Weights of a small GPT-style language model, trained from scratch on English Wikipedia.
Training: 567M tokens, 4329 steps.
MLP neurons of a small language model. Each row is named by its layer, matrix (gate and up: input weights) and neuron, and shows model dimensions 192-319. Each number is 128 + 32 x the weight over its row's rms, rounded and kept within 0 to 255. Numbers have three digits each. A neuron's up and down rows have the sign that makes its largest values positive.
Before each neuron's rows, "fires after" lists the tokens most often just before its 100 highest values on Wikipedia text that the model never trained on.

fires after: " |", "–", " -", " 1", ";"
L10.gate844:107149137169190116111147121105134147065148095134111071191110076140158096139118052123147111145161090144200144201142173144110135155130108142085077060110080151141174142131134137128113111128162174154162116207175122142149154137085154117123099177126097179146114097176100087121117085099177214156139114109122090120131142138067111080151149138134079083156180092150099159095130090114102080190134
L10.up844:182092083168135115122110219106126141104190148110153174089127147070077132157137161074105105128109072151136131143125134122081064114143114070142168142118162137168129072063129050149158140072092163179096121133097069172181175050106164124068130165190090098120121145105104103080149130131077174087129117094077139146113112171099065133157096121136129121149133158137165091110113143129141095153143

fires after: " 0", " 1", " 4", " 2"
L6.gate1137:113071116150174089189071118123106144098136155156105144080030119129172185135111154148091088148139137159119134141149113133093215101130125136127165090143138114111218123096132135170139106085130120075131171165181080127157180132062042129063118151141087031130097054166093095112121048138099161114153143124152108094090146150110180097111132110105104111191148149051156075035182151155131098180116
L6.up1137:178127079105171130174116124175146111120168075150128114145136220127084112143102153126135019073173061171083135162093145173139122101146179145147135137119190147100157093061142083141122174119131123131152079142187163130093109165096059150076127152134108133112153154117055112127146069098105102140134102148103125133031105141127163096122139158073110117183127172159112108081135110090190105124143

fires after: " ", " |", " 0", " 1"
L10.gate444:159153088165106162105159103084100154157129119089084099142127070146131146117075174085108162122139129128117146060163164107119139091108197063156058107182105133133109058161100160137127164139130101129103125202126066155150104112165150161126198086078047159100099180093126137097043128160132121159096145154180152148080158128166127154139067078107092121076137112119194130111154121192184123058161
L10.up444:169136094169136133062146109066094126129113063099154090149110128121199109122154150084140127140135191145118116093136149129130143075106163060178123145158114131149146136182158159137151165141124136133131088162093048128103139077180152152106085137133106101097126127160141163138119182209108171203071206130167148126154096149147186139127107104179059147103136133056127132153157159139198138127125

fires after: "–", " |"
L13.gate835:197131129140105134116091119082182135139141132104134170169210144090100170129090194099119175133162161129131100167152148121123185100133159150102060129091099145142107094110163142155127104129135130161131166189116146134126120134108190179140164158119130162117071114150160130081153122123182124161145176055101123151147190138084124091105154067145117130142134114167109121087155145200115117173185
L13.up835:117162164125094177105074152188127137204123129146087154122140136059108138092099125118089114106094120129103154148092183107147156160142091126183152113090113154177133145131170079145156097056139089168085118128082119107165152095164113131226185174155119143122090130153162097053130121131095092126120161075152120110198093165101119123082121075134114132127132098125124181127131146121070092116198

fires after: " |", " a", " /", "\n", "year", " the"
L4.gate51:172123173079114106167159182158099097104124139071136101136159081124034189166122124104110107131128138120106122147099161112161119151121078065090165143135106107071126217104133130146183103159081136133167167097163124136143114072109132162082160157139110120158127163137114114129043173129124173155150084150091095193140158140105140098142102139172077118102168174124169080165105135157127082103185
L4.up51:162166116124156146093119145181124053108134108114071135138138158109149167138166123132113195092138136119160123153148127098148120133138185123106101111133127151142168135141141177146173126127219126104125093180132136127105143182105120128161143143150141139078122084145094179146167120062097139095185111117148106161123081128116100074068176060126136163138146146116165138157046066122119115141119

fires after: " the", "===", ",", "-"
L9.gate1082:140195102150120138128154116115081151125128179154090131191187098109192110135082150141134108143130077100120096090072128143134100102107050137103075131075094091190169123138137088098128158088178155152112087133143139117088121120151146109130136099049119141105117072096113157108110187170107154113139132147150205197156139126084133172111087126126102065058212130085157115150126129092121086119143
L9.up1082:152143138142170124119142157143129129108143120109172116104133110122177147222054123135144131135171218082154067138144137143157123088198135094148125144071146189095084186145124104092140149141101130155136084183120143183117154115170151125143062125149145069128196133135136184130119100148140161141147121079109161125178158081120195151145130081129161132140108118114145097143123154180171152122121

fires after: " the", " The", "The"
L6.gate256:151091137116082144113147150092101144132093134186119105082162136147166062189123167137105133194069157087193129130039121116156130140143102169075169116028122119144148122144126076061083138127100126077135076110132157155082128118168114141163097164150100091150165143069079148119116104163130090113187146129139151147158118158118154212114119157092127129083164148105107135105113187111156100109186
L6.up256:126102160114098128122106129087223193128159144146155124074079112125117174061112141151107164147079175170174096157144096130116178147142166171113111121127120089131101176150126141185187188083098137172146123128157117147116180145111124156126154117143136110148185077102157157123077091167164078144102047155139098185134175117089190098136080116119149045156128118149158142126158159119105132137113

fires after: " |", "\n", "|", ";"
L4.gate459:083061073154143111138091137131186097162150139182105127088104135144127121109081126118118116130147118147119112144138116135122106116138187092201135072044158110133181130099134147085142140118195139138158149183149126123173109143111142179126125172079150106112124114159101155143177112097169098139127122088055130114187176146107097125092145135129106101123125105136109115134122124131108093121171
L4.up459:165115075135147123204147170078129127034090154131130129165141121114099117117127158172105170149167112149124151135159097187161173155116122122192124129109118171150133123100146147069143130105123119146190158153137103132127134136127146170089102163113077110113177165113047147218108046163102130151119048164089154129106097077164117128129150144153143133162078134177122122115160133079087097142170

fires after: ",", ".", " |", ";", " Vir"
L13.gate983:102097157147131143156079117132124120153131139151147134137079126117135200160099106129129162122174098130120171097148144158154106135173139137191083084106136120135161184194177154110136122156149125087092129158134083095176109164125151100092130154141139068111113225172105149158110137105120110152114086095135091097171167146106166090099085070144179166147121066106162166103155157166099176188151
L13.up983:197103120118163135121152096125127139088167164080092095132085124158130099102188118085075116121120100161133160132155109106135167125103201163109080111131130137141134073117106114134145164170146144106155136099150085160126070156074115125144159106133107119091147109153090075099195104129121201092129192108093078154129095088219042139105133133117137107135138145140154105134165149109183126188143

fires after: "–", "-", " Preceded", " by"
L4.gate1272:152181101102137117086104113076172133094159149102090172112146083106166110136106139082067135179149114135078141144167144168087147102148178096129131159163113113120071136101144123115122138155183113112158129058171165174118114139106159154143123126125184091147116140146131094118176068175073069161107148106071138116110129093078090115123116162134127139174199149127144116128091195115156087176195
L4.up1272:158181177116202118155153138095070155119083121194105130192190121135142181105139123119085145145070115146124094177117130140135184126101088141090159139168143060127162133125106142126097120129106082090150072125073109141128089127116095130049121103135115193104120103165143115117129076145123129144134117127129162135125139113117206114087129127155151164125111088104175131133149133119134133149099

fires after: "."
L4.gate1328:118108090138168092150068153138089145159171061139164128179154119202080154133109119086208091159137118141162113177118102096114149136131230099160106184148106057114114090119129146130138098103163109128132075160139141115092054147126097069180130070085121116066126101111105093177120097111118104186126101146104106161103106182111121098106107100121112086184114164133092148152139140131183165134080
L4.up1328:169154201061098166131142117099085131099082101198139130118115098086146166142119151156142108109104156109133055128096158128158109115108114157089172129148102101082081157140151129115098151116112131096194136132108140152164167127114148118149103173119123162092129130053107152072158131152130073118047133146174143145174150130133092118114103141119098111109145078088123118146053111161141129127122

fires after: " 2", " 0", " 1", " 3", " /"
L13.gate1223:170116129112146120142128102147172174122194121081085129104081111147169132113181127075089118154163150124139080085196166162118115122165124149142092084131112105127148148088183122110090138126161139070132134157148148109109167115123160088116145159161129135087084154097061102126157084096123152055125133109133125123111143080111116128158171131142112108142153097103100162122080149091105129114207
L13.up1223:145094142113112116129127126072140093063105151131146199145123104068087192122091184161162143124141100116102123155193164110119140155171111086140088163120105231159147137113141144124142086087143130098136115163164130147173130103139106094141161200148191169126117136165085095123113107132074084126140108156157175085126206131153095081146098100167115172132183151072098142137138142157113163100128

fires after: ",", " in", " United", " The", " H", " manus"
L4.gate213:104115169204135138161114088194119075104101169161135148169122159099144076090147145088077171103121124143073107135107174102127096100103099168136061106168115086192138111121161117131138140145178175151169105184081048163105116114145113132159150122131192128081165096176091119145078108128164090119147160139140161156130143152171120099124099124071178108116054158099132150139136116175156064165147
L4.up213:077084166087140191115151137170099139120132088189132149123155140149156167132091156092110108103135131135126183186151067146115126120143074100113155157213178156203142125189159135107132104198095187148105133124082169180140152151142157139141121146166139152144142102069163114097174165183163131072167096165124181123093118079157231140160125148153100157100126108187053163030122181107142113087091

fires after: "1", "–", "2", "9", ","
L9.gate867:112076148142099122087102146134107156093105160094160126136138121153142134116096154137164151109123083199136155095096158137124089141087110159082109208156152111163175126123109139119105115083141122146080112166084124086142103150153140168104152148083127145147143154139063106132099121105139094125111090096191137076090090201078134160114065072098185150226145161107153135111163095112086089175201
L9.up867:149158126156137179132098151185175171177167096133149173133150177099189156052104143112150175061130076114111072098125188117123163108148140135138178220113163076090135106113075154134116093111116122109112134159104144130103143129205122120089155129110113096114121123101132119107088099124145130098179156183152139136104131181187151138187125112181115148092101084149171131081115098204124098162100

fires after: " a", " A", " an", "A", " p"
L6.gate364:066111090113085103123117149121118141173177141134117073170129132109137073122142157098163117121109193108169115116110105149176168086146154069177132149140163178149159101167133164103103107108103163073077164139177048101171176167113115119141106129091150131143081156112146153135124101109198113090140119109134112087080107180120158132139154150108122147129129138121116123099170083179040147112149
L6.up364:169191120151141135170143170102134139085113142157126074147113128118085099167063132144106100107111165177095117054141100107111119163115114106138109118119136128123107176073097129101081175081196099103159062126144202123090134115134105100104117083111133153115098179130130143177104113162125124131084085140083132103147163148135134115166095144087059175174170129081170067163098148176156117132054

fires after: " |", "-", " /", " 2", " ", " 3"
L10.gate18:149152108166158154102144156147112082126143128198174098174159040141068177135068156149117094180177142148095103136122077108123133095150100098084150099106086162162130146109148141127181134157145121175167119173141066090041179109152094146136176112183170120123067119160091125128138110137137091147132126166116145145108073128091143093145124130114116161107097137120112143104179077139143130165144
L10.up18:156137091133099156130154117137099112170127130149155088132110141114124169140133116144111100073163102103148052134102195121082087097151127103145120121152158116153162157114042100139181065122114091131159137167139104102187141112131134104183134077120093090154106093054062113096126124117191163098114103078147087156165112147108146089089089104117125097130149154093123085151136206188137128180166

fires after: " |", ";"
L4.gate863:199078139137133115136106211136117117198129144132142095140149165142189140147131105181122121128101096140146153115055133125127168120181150128146188100160124135063139119113118191137121145070127123079056138158131164121099123106105101109182157147067132141154165051144096119136150178124137131133121184127102104133127140155094139077089084113078101145168124128123132108161170157083186187116149
L4.up863:127172169068159095152146084105093067092129123114133139134145152104097153140091150078131155117150180082182140153157195131231144114052095128129074145051141134133128191136139173151168069090131130102111110198155074113072139099137129154099135105125091128125091131123081117116114073142139137115114154135131053123114174083123136149120156077165098123168054151137148160178138130163147113074132

fires after: " the", " The", " United"
L6.gate1028:167216141143101166111138160136117132138074080166133150186164194121127122140129135110079126140172108122158131112129070152173125083085122095088081186112094117086111129083160124118126126133139185172133083126108158185063081106141137135074120143081123134137127142140150177149154051129146104121177174089079137142171126094081126145135152147094143070133061164134099196158143103129091139175123
L6.up1028:095120110097139088115129147102129127103140113203155135110146160166132116131116120146166115047169148099162070131159069194172108141131090047123112161129143133114134147178166134120129153164177135148131120108115163106130138182119132167167177113149155151138099112136164106164143109135074087163124183131133146087155076068084122162128137104093100164102152140154047130127105116132114118152150

fires after: " |", "–", " St"
L13.gate189:163115133118125099152069152096135157069156099131120109080168133134122077109113152074104149091146167151124191121172106137156142086163174161104134161172116112116116107213140127151132164135147080114146152167147137143124089117110163076138132113143101110101093131164091114088098133105062080127157109096188119078187055102117154107111088091128139112182141180100158155164116150185024165127150
L13.up189:181117099140064139122104140096146103110155152120144164200100138168158064115110149064085129110086118092113124167163138117159124126084137123162127133124152162171090158157198147161167140067096150126140153108154106138111083095081130098116153136152159094126076116087101107079098086147127068177181155156174159117056099122094124082091140194132073151160081121182130109148121144126105126140094

fires after: " is", " was", " are", " and", " has"
L13.gate981:127155165115114104111107168119119164097112170132103085156128186113077154168140126101104107129108083094097126115120094121151144097069096115093135141098162134158107099066125075115145152110144142094137114140092102156051083147166121103100097127130193152093125135106075055109100161146178138125109128184128121175088118161124214132151099129156136072177099174098136122113071119104177131123120
L13.up981:092167180214159118135138099179162163114158124097161107139086134184122144174097151065134132131084181152114135178133162038148109129132111063107161118133155107098088113081140155101108110112093135122108129138181071110118072154151110131094124148099089153150102152098139162150167084114140131123116161192111127109179084100142144136073171135105071145171113106106129183101145146113160127162118

fires after: " the", " The", "The", " this"
L6.gate1284:154099106166054144076133164102093192118123111117103167136111141096173074131146133099118102191088124135178066167136141127134131164113113136065107156060150138147096136094159122086068132133084140056143151160119106153081096145150106083142147147108159158072173135095106139166112145129077110114131113141108151116083128144136144130099138094157151111109125086161133105114110118147175106129090
L6.up1284:151124102109147108105083149136070141167090100159126142148119138126164120072114124113141128115104140109104129127195161123053112161070109153126201135160072107148142133215087128082102150121150121098119141142131159167133125098131088107095147149135194148166086126114112148107121126112128075153136196116102091117134137200133172125126168096110135130095095103110188121083077099046114127095158

fires after: ",", " in", " February", " October", " a"
L6.gate733:081129135105168186167154089137127159164221123116057203103071189132101123081125138082150094089140136110079147153055176145112097104109116130148120101152116088119146100124126098131136204132177082124125130178120153103107118184111100142152122047157113125100119096139113181150132113136166130172153119134183109114128135127201194073088102162176150092133146137137121150170138093172193140160140
L6.up733:077107101098153127126178072113144133174207121146078135192160165129169113101147153123154100158120104107105165140153130085173130108106035154117168135119093132124145146180127108141122078122120102078112156113147085141176154074133133109110068127125097120101115138064120138060079095137145126117099080188176125127126080161112165150151110147164108135144142116086107155096150135129173175085119

fires after: " |", " 0"
L4.gate948:130121105108122096143147186112115171096106189133142192085145119138134141121187159120079116136158079120172092121117150160133143136081128160083110140125116125133143115169130142130101141089102173073125105166108135153141197123191128137132114120118123147095162131099087134133095105163134194118152119128107081131117147170147137058085123105137150053127086090124115142087126086126126134168106
L4.up948:088061189114161123132149200107160143187136091113112087093159117153070137117042146098157096130161148135087154117151153134175106116165149178097107111091162135083176093195147135094166096216141105140149137206145111137121162138149155175108141195054166140131108070143152127083170158104153172168203136094099136130190151113092108138143105145106126121098156113102165167123108073120158095094157

fires after: " |", " and", "-", "==", "E", "("
L9.gate1132:136051189191156174137115189079150149074067173087108124176166178131055140095090103125131134117070150145083122076161120115152165173150236145202101134143119143142136107211120115061104125178114078097090190127178109119122180105136100126160055148118130106113118217137138142149157101162134155148177114148154073122116075108081086128138100145130138184126153125129123047118137113109152125113151
L9.up1132:191143072137106155141133129163142131129148130122094089103170136118119110098123112116144126129122160144149118198088117146152098144151081199099118166075105108162148191126160080105105120161147146097113137135139123075046110142145139139155143093119157100120132130085129084070145136136093149139129087147120124098098136095074138076093124147084095082167102102139156141157154156150130086153105

fires after: "–", "-"
L4.gate118:124169127163064212181119101174153177148129108169102128089132099110174195079162118082133174132134128132204157117163116091086135140147066150077184153167125098108164159143084112114136069152114127171141142061130126149088098098145150076041117176118167109114176118105128099137135139182146092127104098155126165123123136073080073145156072139159129080102139127129192133152168074116160107142111
L4.up118:102106106124149120131195124087174120076102116070118151127137127110133060132130145107087112167111239144114168096120121161101157086096099142093127113121082151144091075092112139115112115118151095111120094134154110128132133193175111111078169182087137100141141134137180145088148055122114160128113147140084139104097118150082107160087177131162150147135128136108154091122170128156164112142168

fires after: " was", " is", " are", " were", " the"
L13.gate831:171200069119171109087182112161157088121082129157118102166125159171125160125183078077080168100069096107105078103156148164155115109093147163217136162103130108138122100128154131225109155102113149101118136162100117161130125136155104112148095075158141125069114177105054126129089093161081097113108111144202111100068145171073152062102125137189153098162140159123155149131155151161140135164151
L13.up831:122145124152136151115136102129144097129115099130170121134120148156138106186069116151153127173135100145144179100109115124078130166103108082175132145054143159088123125097150123115187071110155175124088158103048140117088091146138146123069116150143124090187134100080130140136115133135156092214094138164097190093147111050092189118111133048150097160177143135123136176126118086121155164140130

fires after: " a", " is", "year", " in", " an", " was"
L13.gate1199:122098132112180144118161169146149154158184135134152117119101050170058117156076139117140080093185069100093144068131129145142155109148151131109152165070131154119151135144072163108088088060186041129113108135163119080134163122109131115080081133160121117178140137134134123057133115154195122118139125106087107116088133180132129081167171141133215137112120188139099104160135134144095103156081
L13.up1199:159129128127114125089112149101099209085190155151157157096106115184094078220121117078145110163218157134131087068105091136137185121101170119079116167129150160121109169100137146090129126051142104133105163134141145145131181098185174132092104097144106151094133177096135121139144154115136134088142128180121130162077122115065137148142177158122160135145116175101085151180163101182121143137102

fires after: "–", " season"
L6.gate763:115151204197121093108176154089169177099159063122120104140145097106172180137127150106127149135088162115144142112069185107083134104141130142144099112134137099140181192134158176155097108062157168135152073112098134165167083103148103114097190144128134148121074128120168092088129102100166117110208125142129136117146131140081177147152155145130126117134138187138197171081113128148122095041106
L6.up763:119114129116090064143137165114069133153136130141109067141149146111119096057130149119109132079097140134066132154077141153133191116106146112058125088121146102118099093135139137146153107128195134118114139147141077169110101157114153140073166087126162127142046147131074075078089155124160098097201161146161107070137073149088156147148111096093119055178159177130147133137110100151109118122125

fires after: "."
L6.gate1315:150143138129086094128111102083098135175137137189104150158142071117153172129111144117185148113157142138167088144124097091131108136147188108202178112153148084115144135101102102166126158088160061101134160144101117139138129112152090095097133129093142178106137154137118113115139152132066106128128129187182130167106067115117132133074110120120105093057076091076107098109153173090177095115114
L6.up1315:212096153140181145170116163108078111142092097082171183086126185113110187124144114105118121126109124106134067162200173132135054128063103111127118104080128088124099153085118125093112152143125067129140148139116186110116135136130134131132150133119113172102106177158087087147149168099109129078136136135082119095109121085170131138061057087134140121085089177162118143127084163156150125095134

fires after: " a", ",", " with", " is"
L6.gate1036:066112188112143139093125091098163140119061182148094111120096189099130131115053160119135100124137148085147203163145143113121111170139158166195113063193225169111113111132174143105073165119118137117109121126092170139089173148078081099143097114104132152139176146179090192146091128128129135107140127101166115179153135167157143108146123137123165215110114101094085106105089104119117204102149
L6.up1036:166103087130077123116130181102158099149113124118092122108147129144107163122097107088078140146114101135105133127117099124136125085139126103067094098125096104127208107186112130151117115172131096132100170216092170104142125143107172106141108149068155077132047124101133108152107114180160110132149172104124084121138148140130057117086095138155071116211158152101130110138083154165104126116147

fires after: " |", " the"
L9.gate150:155170142193133145154159187134134143091131108210074082177079104197087088147115169065101106150147108155084170186108104114129128141112098122111110176122166132133163136188141097127166123133160154093150142163118153124118142151126111067119143156106122141121091139087074071142131096112114082145095045102129139071108124116104120159115126122180147102178139150095169171104137084095124097143168
L9.up150:124119143121165124142142193175129134109138180126153056146190134115119144158113163161114104100116099151192118148156181085157159138136116086137101106151132115070055132097132129081098081142147143125185130149185047136131111125114103158171160127094176095162152129164159164099119125135115113184186117137074134155074136166142093111155141154098139130132081142188131121089092117146132121127172

fires after: "\n", "-", " Party", " ", " Nation"
L9.gate1251:169114088144135153146174187169123093151095067120144138175116089086139100198122106100148158142135122137066182140074111094122079123142155116146118081083121154125101141080109098109123110082158110133140110143130085063106112152126151075156110135106172145114113093066151129149113114097122124072174178127168078169084147117106139127127184130098126122163181192104191123135079116191157171108095
L9.up1251:171119027176139130184145143187131180138115086164076081110126160129093118155105098069077161088122132180093164141181122182154147170134176172180106195145139111111137113150069094130163170194104074082161158137114112089123127094048104176169077065115093086125129118140094087121172075111192126141096123082121119134151128108151123100102115136112098162156139114071087151114105108078136179178115

fires after: " |"
L10.gate1023:128129125136095113079143141107084099076115110171096032099129121122154135079134120167173100092220079120114094109131074151202149086128118056142143127139112097115134121176140141093146077184121074146147122169164120149071060153115141100138162158103120131083098125140115090108070128166136177089106094133137150131148130092117126130082088081144050175117163098134163069115138110128160123101120
L10.up1023:158156115144041116104120106071075167103134140137092079126096156089131078178169154126138132093170138135099207118198147111111141122147121105117148165195129126146090148132125092114126117094119105094201131122115129140075124085144101125082118126145128103138142115094109125152104147132096167152120087153116120198175104123142147127112111102184184176070131201130145086120139115130178163115185

fires after: " the", " The", "The", " –"
L4.gate739:113130179211122098124076127133130171125108119121144168161144114108124110147197174123120132152111121115136107141145153120117156152142112128091205146132193134167153115133165112067104102080094219116142152058118093144103109154138129129093152126186100139133159124180164112143123150135085107176166130145086110174065125099127149153093179146151160101093084093086101166105115102105092108126188
L4.up739:075144061117155155132140143106136108164119122129091119139136102052154156093076102110096138120127131158126146109117116148098141123139141077161141137178105096149114062144100118123112160185132072115121120148096125130130139132121092084149138066120109133159106165074132128158159166167180136181116171149112146175149093149118104111076153079158089111095098156105093134102195193178138101115096

fires after: ".", " who", " to", " he", " United"
L6.gate89:150133080090137141107124220144142116112159101117152112111115138117088154141116135070124155097178101160121142145140142099143137181086160127161155127081064123130142092109121110167171111173107075064110136193168137126153137154122150096155144134122083154132096133171059110093102183074166104130125121165144080121125165124156099112086093080110117141091178177087147102124143159172155049112108
L6.up89:123100141082144122138098188128168097072096106144179192137205133134110115107153127110160108165175166115072126110131131090160129148086142116148108086109052085155136138148156159046142160126132130099137101166122174115061132112115127110158124189171163138113194113079125093113164161117166076189141056052148088163103153132114083107175105107134070097118077077136092143194096119134153137145136

fires after: " |", " Ottawa", "+", " Capital"
L10.gate912:184129140187137136069140119068042163054141083158100053110128134080157149138156146096154185091136136109159125136125119150186143132106151071149100129157153135085176131081163140122164148129109107154107068177123089208056109102144107133126094123104111124145073152143093173113039153153099147136100111120142157136096172109125180103093098060138101113134170167136146138113112143140132111104144
L10.up912:121169130152126184051139071097057127111102098077116127141130127111105115112114135146152141030097107135086142088136133091133111119139111106200114116177128152145126124158110120174174176166096117132107079152103116190125182070161109149128083152139063119116070150109147132127107110179137125146056098119148096126161136158115154125146133089156113136131151114102152117148088168145069096127189

fires after: " ", " |", " was"
L9.gate1322:117178168152097084101217107100085201123129106159129091144158102078134172111105165120122148110174146104138093140087156158105131144138122124109145113153148129181102113112159124188126113137135111109123091114092139128032101128163062122079104144085143158104141131102049136138081117168172143113102087153120133171107146146116155130090092096159090079104149091113206129124164169172160152063149
L9.up1322:190142099175093091098206069105070198094099101149122126102123168104082105113163103104160131102143130081128122123120121108119097121095148136143137070176168144070136122191136193130166119220093203091132146184168055141131163084120106187153104125159096148121111106092121132078108061145153201135068127187154092163090172077151124117091176110176136095140105133130140129113155096122118046071143

fires after: " |", " (", " was", " "
L10.gate1118:133179171126085150125152161156145083122136103088135076185141144118150165161126112110158140155123103120096116104135123134133116091172159081135082155065089135100124093141191103122115115120128155096145118184147118133033049134137175164169174108120105150143093113146125101146112079120189101144145117147147135109098158173100136079138100132110057131146121173098124109148136123163107093108099
L10.up1118:160203117079068132111129151140119113170102138135125107157166132097155149151064135169179120114133147081122106109120121136106169096218097132124104145092057217114120168140154120133160113128131151141098138167104116098101163126166125140157144120124106159176122084111086105094142071121156124129178083136134160116102104135121161162119141116094127121125179147125161111173081174097085142106158

fires after: " 1", " 0", " 2", " a", " 3", " footballer"
L6.gate630:166174073131152180135100114133111130088173176105155111120073084145146134106026149091138180156111154144095130161092126154132111121115144157159100158097099093176096105125121155174105077060155082044102113178142132128084187135087089151117187087137029149117104095150120123118118102137152131096115172163123129164129121122074070124106169092105083127140188091077074148090070145188148155113137
L6.up630:128069155118137105140096110101167129120131111184110144105071120123093130133091127133163097075145173146119157128150138176132165159081159160068160162122105101139124139148085125087122119167109079122088140159144160128162165199087179157199170130086113112097126157159112119174178074113071128151099088151102143107142136084103184108093218123100154106111139120100036114089074159120120172123169

fires after: "-", "\n", "|", " Time"
L10.gate148:159086162140111201144123105082131123103132155079073150157049115123117108117138119089071138123123142154097046138082100139173142156118120088102168115085110061119130118156117146142174119091180042129145150119115152145070068107064094150177133161117127123173121179147136133136133113116066143136160158090093111099141177163125164147077107087122115136129090152092166099156115109106177086149163
L10.up148:105071159102144120124105145124071102137111137091080114143132117085090175138121106137126182137054056165159161098143095116159157077158110149060126210171135148145183094111142141105201152092144132140108102164117143159105131102173104188123131153070118159154168103163139139096109182120097141080148103101142134110195154125071079109119126101082126203118127155109175161171126054136074131164136

fires after: "-"
L4.gate1271:162160106168138162151141140095117125131166140114169133158103073166129121053090119073121100131132085166150169165105120098107110107128131130161128117043162070098128106115106066050123108140159090060179135094118089130149134119099144156145104142121104150131149169174141096209163152094105125133143162116072089183133140116151132099140106080114082097163153140174168127103069082106128106113125
L4.up1271:150136137131136093071132103130190143105104146076109169137145206182105128106176148128092138167074130140131127142131109134109153078137164144119146145182176105102120165172166180174143051158153111088113114132130145101100140160196105131066126161096102086126127171151087070122129066154169058138069142120137125121113111114110140137146143144144153172121150034153145131196082126163126124195132

fires after: " |", " 0"
L6.gate684:163111143172101124087155117118136156067158157135079137177191112111154132095133130150123152121149108136086116226085188169188131099101138115111132110141103154103174109138168122184082125096205100067110138194157126156147147128168121140094129141108109164152078122121107093158110125119159168092169201147112120147173159189067100113106167082076097083184105127129189129131117053158145122134108
L6.up684:106119075166119147129159115096070102181111111105112184157142053138138131154104137106158110130180150113159119144136149150170131129161081099144104094161110113148135115151109124082171146070123141117135124162129135078041160076169157153161098114172129185120173113122048110106148119116172158134210100121092128152160150116132105119123161119121176198113124135148167092152088143132124106122107

fires after: " the", ",", " The", "The", " to"
L6.gate319:114143088112114102166127129091105162112100128221110148086100131104154089144074145142119119107144137097097136109136074157133114108118109138114080102137094135045200153142127079127140133180095163079124135074142086163176172132122091161164138146096116117124134130130090119063126140132139146093185157120143164114155127157044170147175103129115131072185150096133107128096133104098140058165152
L6.up319:142119145142102130189162094098135078085150158159151117105082127080178151094143143148125105114136166144103090205082127166123128121089102129103112195149140143127114119120143144159152136106078118181076188103027163108150143159167121171148099142059167108105155121086145131146181143119138098149133163162147152081117128155152156096128111086076145138086190158132135105151123216125130097123129

fires after: " a", ".", " the", " an"
L9.gate836:124120057135160108126130104107139121122119134190147099127160124141162121152110130131153093113131065108142118151118107115116150087077113134143126099122158143115195115111141114145082121127110106099138079164148139085103184150152124095083118144157133128084107106103169139153185074142119155099100127144078166138121095109091144121093170120157088185180070114127105104091127109171137127082164
L9.up836:185153159095071107127112123127125096138090152152081150131112107127124169154207104088155194166149156160147141152133035109122080143171136095172126127147128164130132139113128062083119164065153106102143109194118133178087171132134125156160101124152086155072120140092122123163126119135079135120071192115130120104140105137109179103157157133100131164116106172143162135119160081108162097107116

fires after: " |", "|", "\n", "-", " the"
L13.gate1193:120141129135097159191143127105142145102150127073092129099082070088096145117109065073154150132117127158127110130120105142124150126113074082099101119152121128092143109123168117068107128194103115121135139108104098084162114074125128113107154159116102110164143116100178168105105137124136133134135122132039058142170117167068162138127199084116164103119116087111127081116133134123146159156159
L13.up1193:161175157188109173174156094076091122093118163146123112057093103132111110160068098082174092082140082143099145112147103142073144136166104070101093166187131163111098151137139056190135114126152113114124140104121127048092112114131084134128101140157076108130178068147149146115117120140154125117115080125107169125155099140106112139097172071152171132137147171150118156155097132127123125161168